python train.py --n_layer=8 --d_model=160 --n_head=2 --n_kv_head=2 --head_dim=64 --d_mlp=448 --vocab_size=8192 --activation="geglu" --norm="rmsnorm" --norm_place="pre" --norm_eps=1e-05 --positions="rope" --rope_base=10000.0 --rope_fraction=1.0 --qk_norm=false --attn_scale=0.125 --bias="none" --tie_embeddings=false --parallel_block=false --init="normal" --init_std_qkv=0.039 --init_std_o=0.0109 --init_std_up=0.039 --init_std_down=0.00583 --optimizer="muon" --lr=0.00752 --lr_mult_o=4.0 --beta1=0.93 --lr_head=0.00768 --grad_clip=2.0 --warmup_steps=200 --schedule="wsd" --decay_fraction=0.673 --decay_shape="linear" --final_lr_fraction=0.0 --batch_tokens=16384 --seq_len=1024 --doc_mask=true --train_tokens=145700000 --steps=8893 --dataset="wikipedia_en"
MLP neurons of a small language model. Each row is named by its layer, matrix (down: output weights) and neuron, and shows model dimensions 0-159. Each number is 128 + 32 x the weight over its row's rms, rounded and kept within 0 to 255. Numbers have three digits each. A neuron's up and down rows have the sign that makes its largest values positive.
A block is one neuron, or neurons of one layer that tend to fire together. After each block is what it responds to, as a language model described it from the Wikipedia text at the highest values.

L4.down39:114133103091133138136158158164108137042109132216087128167113118129114142158072132113196142125141076150143122137124146157050064150133106153100146116095102116184102136129130120095133134053112092138098114158132064183122158119163085108112148126114136126114155148090109112171163100149086105071112199156092055126091094121122140125145097163135127181145113067118181075137137154104169138105169136169127105150092082188124123076068147140097128110145113191149134075132116118130179091084125164
L4.down77:107148167169081114113127094077184162115162162121151147106090139086092098116110144083108159177164160096131150166154138111064112118111148101119133114101071120098090137145114138153124097059109101147170153137129169070189156129172167182171158165116040171205120161191145106102065121130146148141197148145182151110120164090136207132111123117126174123107103117122119174154154120094148122097142106116139156126133156131131131072101187101115159093124111090138154153168127173090143055149111146
L4.down145:096146145110118160157176159098114137064095097102171133118154129152136108150109132132101075117172167104148073070126127100073090091093095125164154175146152141149076145107085132066133192110083105134142164139198148103123126135153126056108074139152086127150145119104135155151074117086186111133113172111060105121149100148196174110169188097128130135092178147198134158155091090106141130174205159123113140148158084095100125133125165169093183137114088093144114087142119122167133137098148089
L4.down158:105176133128062074147096181134121115133198104086124111126112186121134168182121124146067161112136133137111122144068151149065101145124167087139102178146108138106127141129140132115091125122139124114041232136169081152124117158133139140138114161129150144146145130129072079120139187152099131155119091126147187140139127097150152081161111142116104144182130141112094161141166107111187166141176114132166152109066113146172112134142085162159141187136070069105163126074160064110123059114176131
L4.down233:175140162170176141123105157137102045077181151048107146146082125136128092093148168204116125101116101121134135139053096132127125154100100137195094118160119095180079148152206096114082122115142116153137135154183165095145213104112143131157119101128143161166106124152141091155167163147133159096146122145087090101113089084102107056138169100101175131111138127180127113152160099208059130111145151162148156133092107112125091051172154127101159114109124122128105146137107114109136130147121156
L4.down308:082119106125082128125107188099175113121140155073164115141109108115144126125094149100077064099149093156169163152090107145111162129129142163093135141146133136068147148133143107086113144114091084172133151110087093154160080135104156135222140108176155138120100090137144158166117133098086110198116062099150166170072139089095167095117124122079135111092186149156133056141136140202147124113092120191141094164122094158127065088177120122143156101101105145116078169097138184170155094089165132
L4.down359:165176119132142162111096145092114078083167138180081085159126137178147049151096112107151191099165102116123102071170146105103128120118165162114150108134059196069175107085184141128142128089085173132121118122174087109122108125118077135082162107122135110119085128122134112088161196099127113177158208118079114149111142116099137097180114087115119185116136166085170082131111085119126125159133135136158170076131104102152101112085138156094129129123125056116158098107188088146156093108089138
L4.down368:156102076114128147073143118131131219098114131099147120072110111098098159125104086135194108082097116125146114082134142082112105111102118138114117091109189100144077170059127132125089096113079107086134080089160149181116132086105156143048144099083120132100102050174138117102153087155154137123153124123156105162121127171114104142179116070140121152103083149053130133161166112151120137137127139122108086093077129150081107104153124123105188143107143153152154096130125206145111186057085171
Mid-word fragments, table separators

L4.down3:167109161158064124126149155074116141131111095173140152062124168159094173142176130145118079135122124169164125143130153148146164145133131153133129170121140159105116068148105175107104129060109132122153118142149117118093147157156192124126162156061053136218062132129134063116079086145132137165106110117123084147184114137183139099151077185144108150098089122116109084145101138128152128158130112152148108113135112147156111120093209145113122165072066114180121107171124131131085217130120065
L4.down114:139143090118095135077115102154100112080107167150112111141117120128121108123116154186159122135128103154102094140185145100095138146136161117080117156195138076137126112084081152048172076173122101140128219143129108153099055117166191151157121081077158119113184111043128129138145144174094116113134105138134113148127132143147114123063123155089117122147174087156114124125116134219155132082149145166125081123087138150112084108122113073153146087134125135122148065186047131143136079077122107
L4.down126:144082065090123134110110104076102090114085152137122103090138148104161125128117137173111110141130074128139131101144090102119121132132139119086128142154128140105102117115072144189105102181124120144165155158125126146121208112200129141176131148102130141143115118158073151063074090140115156185134042082072139136106121181076106148161133120095095217103151117171141168156097150155100133186109099153151198201145131048143086108144119150089136133085106107184153125132136113143148155072160095
L4.down182:183099125171096192191161175149119112108131138131125085094105187051198091100079137157153102131154142140123120067141141119079130119115168087113173166085125028076131063106130141102143171117105160136196096158120122143096097140129127134074124101130163131093131168116113116159124104174105111138151118144126183109159139105124124118137148156059149228087148140151125155148118156152107135165164179098084146161158102132166147197124157101128101117099110141110075092153101135115105146092118096
L4.down224:116100101139113106163142142088134077133119135169094195094129140104190129083112150138154149097107153191119124160119178100160106154107058085095089123129136157112146159055180105088154144097122162142154150123134165084178194150189108078114106151069118124165159194119137134152124165161091160108073107159093160109120108119106134092166146116089102144115132151146126048148113114117081183146126200166127181109123108135169106143148149142136088135018139112127102110088125156082109099140094135
L4.down375:094091109176111123116190148141113110131056109149131172158163085169161123143156140134149130135130112134179109176152192092167083129050114145125154128139142113075134152134093119096053175057130098171113151115131146152100098164122127115048154178059097082171149150120144125142103106144086117164133109124159117140086127139085138128162128121096065114112152101064074157115094114112091080154126162125112111074127127128124141151091137150160076171117164154210123047090115161159097173114139132
L4.down379:103140140131132108092166120133133132087148138143146125124113138182106112118129100144140171135151056123146196154170241086158171157118121144143125159094077127109125153128134106167093108116115140139147140151144214120136148100097142122102140152129091119123105116165182150089148135175105164130187161107127105141104166113163181113138082134055177121163146168141117125098147118077185185142083192153152167133144194143097107072120080145137116133097100147153127095172160086177178106091203064
L4.down408:137116136145087167165101127075157096129125110118111133143088160139175085123096076090162157167151137070086223091135182117122106193083109096141108142146113109138115178071108132156112112138152134167170127125122106094122126183144085157129088072146122096158108090118107138166133147129109148147101073092121144103075141132108075176119146130126069179124091107179142063093144172127098174106140130142228134121032111170141111130125157093127167144134164116122147146075075131125170098095089132
Table cell separators

L4.down152:123154163136093047194142130096137164133135132183140166124092173149106128119152115179133097119133167092121071097142108159195092112167130161136142117142133120122165115115123143165099109078112138162110041138087104126151128103183116084087111122092165123131176155158122152134093141095154070082128128096135095090101085159171148101169140121186076184116140126165159035179130096086114098116145109155137164095169147139132131086169111205099148182167136133061119161146137178179143137140110140
L4.down170:109163147082209149127113105071171092147135154122099170090062094186078109064135130138091075066131111103151196135162078174173096112109125097126176134131143119133106108138152127097099153116111158157110075125142117102087112127114100093155176142126168122157128156182074125146133114076104124187047149158136133111092139121068180076124128132137107183176115121104107060067115108156137128117113146136067118193155150099101102114090137122127117140082149144095060123137164100128122101114092120
L4.down176:027127139210104136134125112149202127117105102178115113127132168108135087091210132076201124130156120124095106113115091056062128128080083118108089106202111156149201149130123161152126147124138111127115109140108141156139126166149097116095159121105099144096184167162169153086183114125120115093171175120111130141112178127107181157134158140142115109138168115097128057174086117143138098121125079093110127157123140184115120200162119198108132109188162111121139141136138148130167142128101134
L4.down196:151125087140145115154143115103097163103175095100160113166147154153139147112109133099162115148155129169092117056156120157106098079113159128152191124154091147122150098181192072179157126157145186132098149114094129151195165064150120167148107070171124132179164155154178147092089131119123123147157104151113141120079073168088182137151147155137150201133165179150153133127108138132088123081190189159105114098144113176141158113106134178121111186156107159141138134183107153100174162048110108
L4.down235:079120099115126035055120140128083064146126133181116125177179160114141123161123111122114117070120099155177122135164085115130139104144156104098123078142146106152084108111144120117127113141163122144141111094186145100132080184107132134133154091109136100120076134064116091098150122116077117168163185127162111119147080168058141125159188115127120215124143125141089141059135142096075117062143102142089145085097133160104152134179154110119154159132174096126084123135128075139183055112153176
L4.down242:122120152101149152167117119141122126099039154051072109150120177071159118053075131169087140145178122149160106127162119149090159162145148192162159168134175098100158140069151132097142097108123168180125105166175159098138117139091164131221117129162110152117067127145122136137102141108127158138145151099079181138071127090136160142140130125133091169177149123152157124112123109084074063068116134131164075142102128147127135067115172088128107097111155074112117110124135050119136105153104144
L4.down289:160131151134178111152117093136096166086153131085069125136136120093099089088087141146140101098156085136148163175089172084071090173169142094159152151095149142136135167163053128115138107148135101143168106076132105162165125177150083127117130091147140171069203093096129152166065169121095093178148153152151173119163139142180079181153122125143127120177088128106141157093114131094158160110078120113140149193155043118141088147117142161078166106125177153187174129114166150120125094102104134
L4.down335:164107166138174104171127105131123142114101118123089119146164164118167149108166144100142083152124155112137144109184102070093099131112144159180051160184156137105143175126106075085147087148150065119138193120100087188104119095139131093107159152103150097130167150117132118143091157132166155077132167156136116168093154114161102134086198170110153128212128122076143150143123136163090083121135181158103146188101122150129052120136188097068092128131155111128125171197121094140076169130093166
Mid-word fragments

L4.down42:182169091076124121080050127157112151132100094109164128125137132097136140103093177125112148155085102161077134077172139115122140099137125083157095153082160107090083113147129141167111102167140111131112082122072159141104108172120099164147078110125112181122102114103124153103141109144076178085124110155094086113132114102133128089136153123240110152135106197116112070061140104126132183132194132138146171165126168110112183123117176206079103150121076125204128123104117124141150112080139101
L4.down50:113144181149104117136093078156175110108164142110194108140158170172177159101103167086113155126229140107075115142099137110253107158104128138118113126097144081172162161167120115106130108109077128096142128146156209174127116115157160136148185139119094158123167179176109107146152105141081129145124112158151186167128076063125115149154137158103138188153124128082129112175153139134131124091154096141121114126160126133119172118109109162112133186122156056201116153139115130105120154175116122
L4.down62:148146105144109167117122151118092116108141171096103093153137151104121082123135149061206079147145089098056089146192154069197110162084162115143144110109104175145134166140090130096137107059095131131138149131137123172190161084136146136128162127112112123064101180081144132148159090104147091107083032117083071140172129075185124119154141091089162160155150088120175069079169106117126140132101140158119160132116164129089113111148096088140097123134117121099077114199121105124133113113100118
L4.down74:122108117122159177132137133127125125110179106150126112116130123173102125144096116085123151094131102083119177143124162059221120159131156087123187172098174138155116113178145190114110148159105072113190129111147206142144118118154078138123134172146154143142163168128160134147136119113147111157165209198136097077097120116144149149112119145107196114092072156142142177111157130089076146108140100112083146062100191105129095123124109152167162113097125160100054113153152079150146168061091158
L4.down108:141117156125177060134119154132101185097120153150175132092107147058121146100102137159105143175154105129134137087175106116087114103123128090153128148134164171152134130056102099175143099150166101102137189110166104135153104177137187130132096136146114103085156077152096150192061141098168171124074000128114126103105140076105140146085157107126132096141111109135159117147093132123091137170160128145131110105145130173157127086124149184100155097157118150119144154094164176139118102193180100
L4.down239:140113158109099171116149136204147103182073092063165126129125138093086115088109156116080141131171061139108125126168100189118117116130137141083157120114131222089119114112151089176112121122141102157135018139170145093155113100169139180167217116118144119201189122135058130166155088102129150160114137163124137142120133102092131144139141131167150162096110118117144156131089056100147167153090087175153157137157121093114150132091113182113099122087137121144153103136118125167149152089168144
L4.down267:140084090149111164133131113153151102141137119123123115131178200124111208153131115152151151065153095140136145150167125116154131148125152123175141151123171126097194136141128122130179163117126077091114223181136124126174067150151104121098083119100129138117155101074162105149133122116174105129153024190167153120127177130133186128092134179118133135116196144135063144101116136160116168145140149092125198121140120113138097052128128158103076155074113082107101162130100154145074180155102161
L4.down438:150136114158099137132134132146118092130097135209142200147135147136116097105110172138133162131163147171157149101117126128159128118197131121142081144150169138160144174131165133202136181103099080123133148166086136139114134105187134155149107120110133181176122038123188113148147107065146147138147087132188084129103109115103127151147141122143089115115112167017136041132096114152137088180167104138117163146099102087114157117143123148120071163182114164206097143197129180143133115140119118
Post-verb complement slot

L5.down140:125148068107128066150185085126203072125165139145078097097118197128102167156154152094142154100115149162124154153130098138121104099169096116137080063163111126087178169116160104109123184119145082122148124165127133146140154131135132163149166093090114152095111188136160066175109127063146120144132148148142149167059151130114117109096097178070122123135098071124158093120107112181054129075072161132154182114147182106149108133180145102130116143148140148076151103173162127090140113146069146
L5.down283:161138197142120108169121146097133104130129103069115149162096177090222103107112121142117191136142107176138129136150097126159133097165105091150147172124209144115149187108148144150138143163145179148119137129172051152115177150106125153122087142141134130107092111105116065124138119168113120122125094159082155151145118113150143082104118159166034122114181126118178151121132088158061105120138171153146125172109071071082081152103151123102105144141105132079152203082115137066103087073122140
Mid-word subword fragments

L3.down34:118167138120133160175127184146127117150117110147154085139160188150158133136077107123203156151136139150151139110109130099149082130099162099191186149118097165093091150094134173089159093198177152150143145126144116095133136108132127172167137100139079128119128086088145076165141141158099162072110081117093109096127132103147122080128129171089092177181182161126159126079168120122151138139145039193115116137071052175123160116164122110105101133104108128088080210129147182115145099124078137
L3.down155:123111136121163065108103129114147052112214168079141113236143174121152099101139064083155123129144116176132128158161102092097094132129143178106129124120152104125156112109129123126122135148094130184098108173136124147145155134078116151080071154109078196151159135076057152168110161077125132192094126180110150149114115152142119117172150121109143126106141108106131127088114133120118095117096187216110162105133150096109112180102139057144104180122105112071185150095128132090156116138144108
L3.down208:113129126104108097155115135149086149117161115093111160133144165119146139084079090120116178180121114164135112078153113131174105115131144124122099105150135075129140162135088089149091202155100120167118129182135255085160145149120138198104054116153115092120093109047128128161157133107165128117186023114134122133146101166146132110137129157102130124124142107133133101090116137166115113065071162132143127163127104231120148120140171143155097154118077119160135118133150199170141090165138121
L3.down350:160106077137096120156119174103099123093144079154158194146141146187188073171129097114110102136118123158123129111164070144135113180111171171131182119096124102134129139011086134129134116114144125140120157133121084157147163093159093136182114112123064085127110085135117114140098133140125142123162000108092173172117121089141111082146152129120084150125127137103146145099076124156109138099120123157123138123176096110103052155111128117064132139074114122091136160121117117118135134135136162
Structural breaks after units

L3.down104:055170147181143116138125121106150216159179146136216112142155145108115116216062135164103122144098117081133078134191160168168150137103138179113160110098100142121071128122155075145213135111117119162131122137099113131117117163102045141148155127085140181122165140154091138111099178097105155130099204146128194128129129099110149094087116106132134172140120143095097164146153135161175112136159096118109164133194105102094131182155162142102144132115151115127157109122159133175178156120160124
L3.down160:149141112163139124161085140148100123145166149067152167157138141183205147189107188100050093140133113085151103155096150160116125139157148188144170147163102104179123122114090194109143143203124128171146157103122167139185165173149111149163157102111143135131156125173113100100100144163153160164130170145106139117110103148161147162143079174083138127120058138095150206168169082104106114071090157134147133178148126114092149145171121146122134126124086207125113114144096072114143152186118100
L3.down379:095125114176062109173086124086091032109135167147128063134136137119066088092164131093097156100133137098077144079142118104106159113133112097142164126141152177133113065070140142173135182086158164130139151079139130135086137082118178118156164125175140147168101139134108154097132152099167139103116110120121121111082154171144195133161150096131111135085118144118061141160069158102080103121143128129142131117053094122090111058127161123165118080112119103180105155102103197118068158174133153
L3.down406:115116141189134124116068131082090129047225184120130145112149133120133126171058133156148133074089107079158116130117149150193076154094108143147115101159068085122132069175105143173097148146110089088156103127120198117074113156111110138118110158121126158141102124132133123134132084117135108120133055142141098112110138153094114127096165116057184161112136105086110090131123124118140101110143197123101169087154105163169187111095081147163138127148151129192145133161083151092143202125120084
Table header separators

L3.down83:187096156162102125121110104133186107132106111140116151149065172145111117130163093151121112144141106113131159159105133104147175137147134134136165115149106135104143118082161124122110121104094109162111118160132121159185130169092066126156105100124105198129134179126171149150173118127165125145111125147189149110157122161079120162063203190139107141106148105110046122182100065079133121146113194123098132120108211107090089192170108080159153103156216109069070141155124124134108092082135164
L3.down222:218094119131076134167113123121172102154133158108138097088147153069073085154120119120132127096098110114157123094135152152111114099075147178171157169118115162089129157160160164052128099189166131075105058125228094176117153174139135112074145110141132199120116218127101066135096163149133114141159141173151114105157144149114110128171137182144094095137169114110108099141153135132130150126117124098109108121117123164089066138125100122110145132124120058077119175133145133124159060124097096
L3.down235:095116104049140121174128115079066131124180088144074102170131108164133094131138151136122087149176132106159194138126141131108113140107088143122097143111129134175153137105134105102147125125128125177055096143071161103154137120191140078132142139147203137201110140184163069154102127126150139210142171081165150113161120115098147155134144160160123152130080108180223115134137131125108146124179110094090142120133117067119131147141130141104124162043083146107081141145157127104051171157119146
L3.down438:131108146079144103087175042112124141066125133093090167108126161154141062159113100118107056104134161111123169104087131147129098114208124112125123097102149134146114140185081111107104094133106088141087137147179212149117094147089114130160108134115178091092149050110107104109148162171153146186112130191118115133149097136128149111125124099093104164110098135121154177077124150104139133092091123157138131013117152125078174090157089099135163166135180155149127093105146076143157104141101141
Mid-word fragments

L5.down251:150100125090081094060130112179109144119183141082140086103103094120176057113155137113104129087088165075134142123047147092177123115108082170136115111159112115105117115107159134137143137098114126079135118077122107140141126046154135129080082173104139156092189112151153124188158089141146132172105095122103126158112171131133102157086143145140190098106083138130161084068128144097142167117128102130101157133142141078086145131105122137204177122196126135209073120074083110098104088144134149
L5.down406:145107093103084151140103096170143122109132073153123120057153140148159125102051128117115094094129177148199099131130145112096105164104176090116158168138123107094108143163077081181140136124115100124164100130110103176159182110152104165070117127113102148068109096085097118152098139147131090107151035153137117114142161134120140187088162055099141135147066165136127132099169149073168069103161127098105112130182150099101068125135109146129172154108077148131118095124171090083194110093082128
Post-verb objects and particles

L3.down44:176136151141139172126139144164197135127101077156102119093131134166156118092118091159134122114115130154121112082174103071193155127103106153135102112114144092080098114115074132154128112091110078167097160147128076126090083147109114155103112121169078134141123173167132171117165084113131102131153073025085139188213171124089159102145201104175113081130107114098144138189052142103111158150078125108132133145136104183154110177112117172119117170105142139146154108175100138112088121138193117
L3.down62:121072116057127119166106153101122122066096055163120154079111118136176108140107137135140152156166115129174187155069203136118157179082139124133180086116073129107108115144130110169096134179102096098097138124106133141104137143128084107179105061149145098135125145163124122123091098073135079144117127121042199127106067131115125094136122099081169168070139109169146090092116154196134105151090175148156160099141160156147091121117134123141184122179134089082107200096142136122131129125143157
L3.down109:101093107138135120107123162133186074182093203134122130165159142094166150157123164150151109093103148114146168127083100103117125204145108127161138125135094162142077123142116098162116178141136124104065086170156099092111117063156080155131145106119087090116111096087184138182097114159132125059142089151101131117099160111123093110131195191123147122142115138101148099126089168146118175140087143196171111116174119119151185137131122135118162156113083210229102132101160095103148084133092101
L3.down120:126096173109129114089094156188153183069145112077119215196117127051179118122143089151147153132084143154090127147113149074118136157099105142152105115061143153074116102143110177123121141152142126104174143164122140163155082111152116165120113123157135097172084120176129135151134125098097166138113150184075165131134064097119115120110177083103141166097131134163185120129077138128104040155160119085116163096120198146124120161142154154144120135161094156151145124093170075099138057081105149
Table row-end pipes

L5.down4:160172113177165085090121082150094062086136114130139151155135064113139118165107107108192114154102095170135123112140157130105090144128142134190129082126180160117155129186116094130142163107147116102147127135169160118126158134122163090160178137092124117097152213133170167141095141133144133184119110133147192119107123168117111143189126122109162216148170127078180102105140094156105056159135124089094100121191088114162108072130131189133115093119151094084162132166118158152192098091114065
L5.down346:140106112093155080119139037140151161094107094122138103226127130125164068150092116093174116138144167171157130129054145107046151157098128097135143179143124151115135111162126132143127064145097157097134111149131126138145147134105096143080160128086067106141105049129154154089106100114104134139130167151099136104130129108135072127199134125081168157140153114153128105154111105131111116116067138173118105126181110140101099208135172100108165157059101113147149097105185118150131044095155083
Mid-word continuation fragments

L4.down23:130116158081115084103117137136145069150136152143148092095207141138101121074131154102184144166116126189085155097126137174150113135131135126131102166153159118124095111185113135100133138156146153124135151091070127091085106150105154142106115167089128112157092172122101106090158187146185129204092047119051115090125077155155117111177172123169128077093110126175163165141087121201137129115108054158191097121139115128177175131098107151100092168091127110204110158140142116127101093112113129
L4.down33:131112109139138123120140157148146140163128086157134183161144181101156139170138174144131136130106140175102051128095075148139148119177096168115129105130124163161140143131109148132119066076117141138102186147118157136155102096135124120168098126153157135156079130068095143121109106105140132115151250052096161130133110129214101122136177172076098147130143085144093095163115109146110183123103119209133037135156138074128148083152074158083079189150162097132159123146157135122099149155134116
L4.down103:104126094125099103122135163112101138099139073122108105143120199153117097132102104124103142162122130177122138126158102137121111135116127163127174122091128100090136145036038130121172153134130127195144149113091105138117204137096108120153109133130082130130135088077098121155120162159094117101167000114064200187104094134117117083143165113143091160137132130071137093073117133172124077119117136191144124133150071140094091174076138124087121131088108176119159167128119165126143125125132165
L4.down127:085144103120146178173063131153133148154116148149110079114117161159101137123140149149119120129163109178132095150165133128129107153096125138149140128100114105122117207167076114119130152162077115127112119143125121119161117063103132163116155153111117129211126094061178075126123165130139147114117132087163003152138057093146127140205151149137155137127096157087179112104147136148108117101174092182126112111107224067147120093135081077176108150096104131141100140190173121150135130102161172
L4.down299:149107132095174130136094125070167092191186113101122108091150139153206189135124153099153097149126111168133143147143118142115141210099117130123113128120098128101121180079116141047213147177142151080184151115101088118179101114138101144114146125089130129135138146145095123166132120121198120113074062079105183117052156114091100111143153117071117124100156169138147119081134181100128149157114126173163103145099156149186123118136119109201093145160135132101117153077094146109133075088130165
L4.down357:173151160109134148110130145139101149122159094088189117144125135169167107104140108123106152151113106138140137150108125143170166148152084101144186114106058121093159143170082144099144160110155086146081132143109130130170140079106059139136068143169098089085153085102124062168186140149146153157100000115080146100127096136157110123114198138167147150122094135130167072082129112133147042121152143155096133105109169096133098147142104110164153146139138139127114086136113140134127141086126095
L4.down390:094138141068121120054165129116156131105116142103121112183114186164078163137144082127144174128172153148139179151108106127180129253106116093179150122110148122103131198129105108135124150116096192173193142110151060149123149150107123081148115092135143168114127108130124166147111162142069099108128206140097125110137014135161128100116119178183139123069162167106170102168086158138172125106122114161097156151125109143158126143158126105136093129127174146150107133112090126136085127140131169
L4.down447:122129078128155157140173140159132174112141108127139113129166075177142113151072064116149140104120143172175113173086130189157101143111150134150101085121086123158113120126126177181111126071145153168108064136158089132135099113051122082149081113132168102111120152073100163157130179067144143148092063099125161129191111086174122099150105072121128094112113107126149108132106104118169153133094098148126172103151133115134081159193050115131068147096154101072134127095146092186146111190077146
Wikipedia section-break newlines

L3.down61:139170087106176159128133123098147154093137098133105135076159084106113176137124153138191117175171085144164126121130138114153073131108124119149121141116096120131163111095110155210124141141100101114103150085143140137108146131101173138096058086136094122069087122114066144081144180185179144086164016115099129140078133191163177111147126060137132115134172191092140080135148138107170129113139161179110119126130130096128076078121170131194141136189132135099122141118104103124108113079191111
L3.down150:134107094151103165046100148101108101118158140139077113089160059153103102153125177063100136163087102169083086146115165103136148151135175154131144123093080096119161113107113164091165155155122093150110124109157208139146165101159098189110136108078115099144194082178085091067190107137103185123117110138094149119121133131152158133130199098168213115100092116121129085156163124111168065101126112094116197111109132119133101144139153184175131131158138160169133147103093146156159127145140131
L3.down348:169124108060140159114151114148100105117188121095138125164132132154131107029099149145080132108149143124130165100215123088159108092092162132089152059158126122086115120164109097180173099187167074115089135079114096060141206111112157170088157162080146154118119102118116104163115154160125118144157147149080200112081116072121084049113168125101094156124117178148160109116120129120118113160097165125115167118120131108110112136111129157153123099127142093124124160117086120052087115098182130
L3.down439:156142063041112157105140069105140100151178080136120116146130076110141150112134145153129106186106151129147130114115113113089167139124204101122107165177112140145165116069105191197144115173155078115109122123161120058114145109084155173099109093126098113066117128126141108080171146143133108178158164142094164102132106097113125101115139112183132073151117218139133130125111109180067122150093134121145193122109146125128138111103141194115144057138099150080096127084080131164120079115177159
Verb ending completions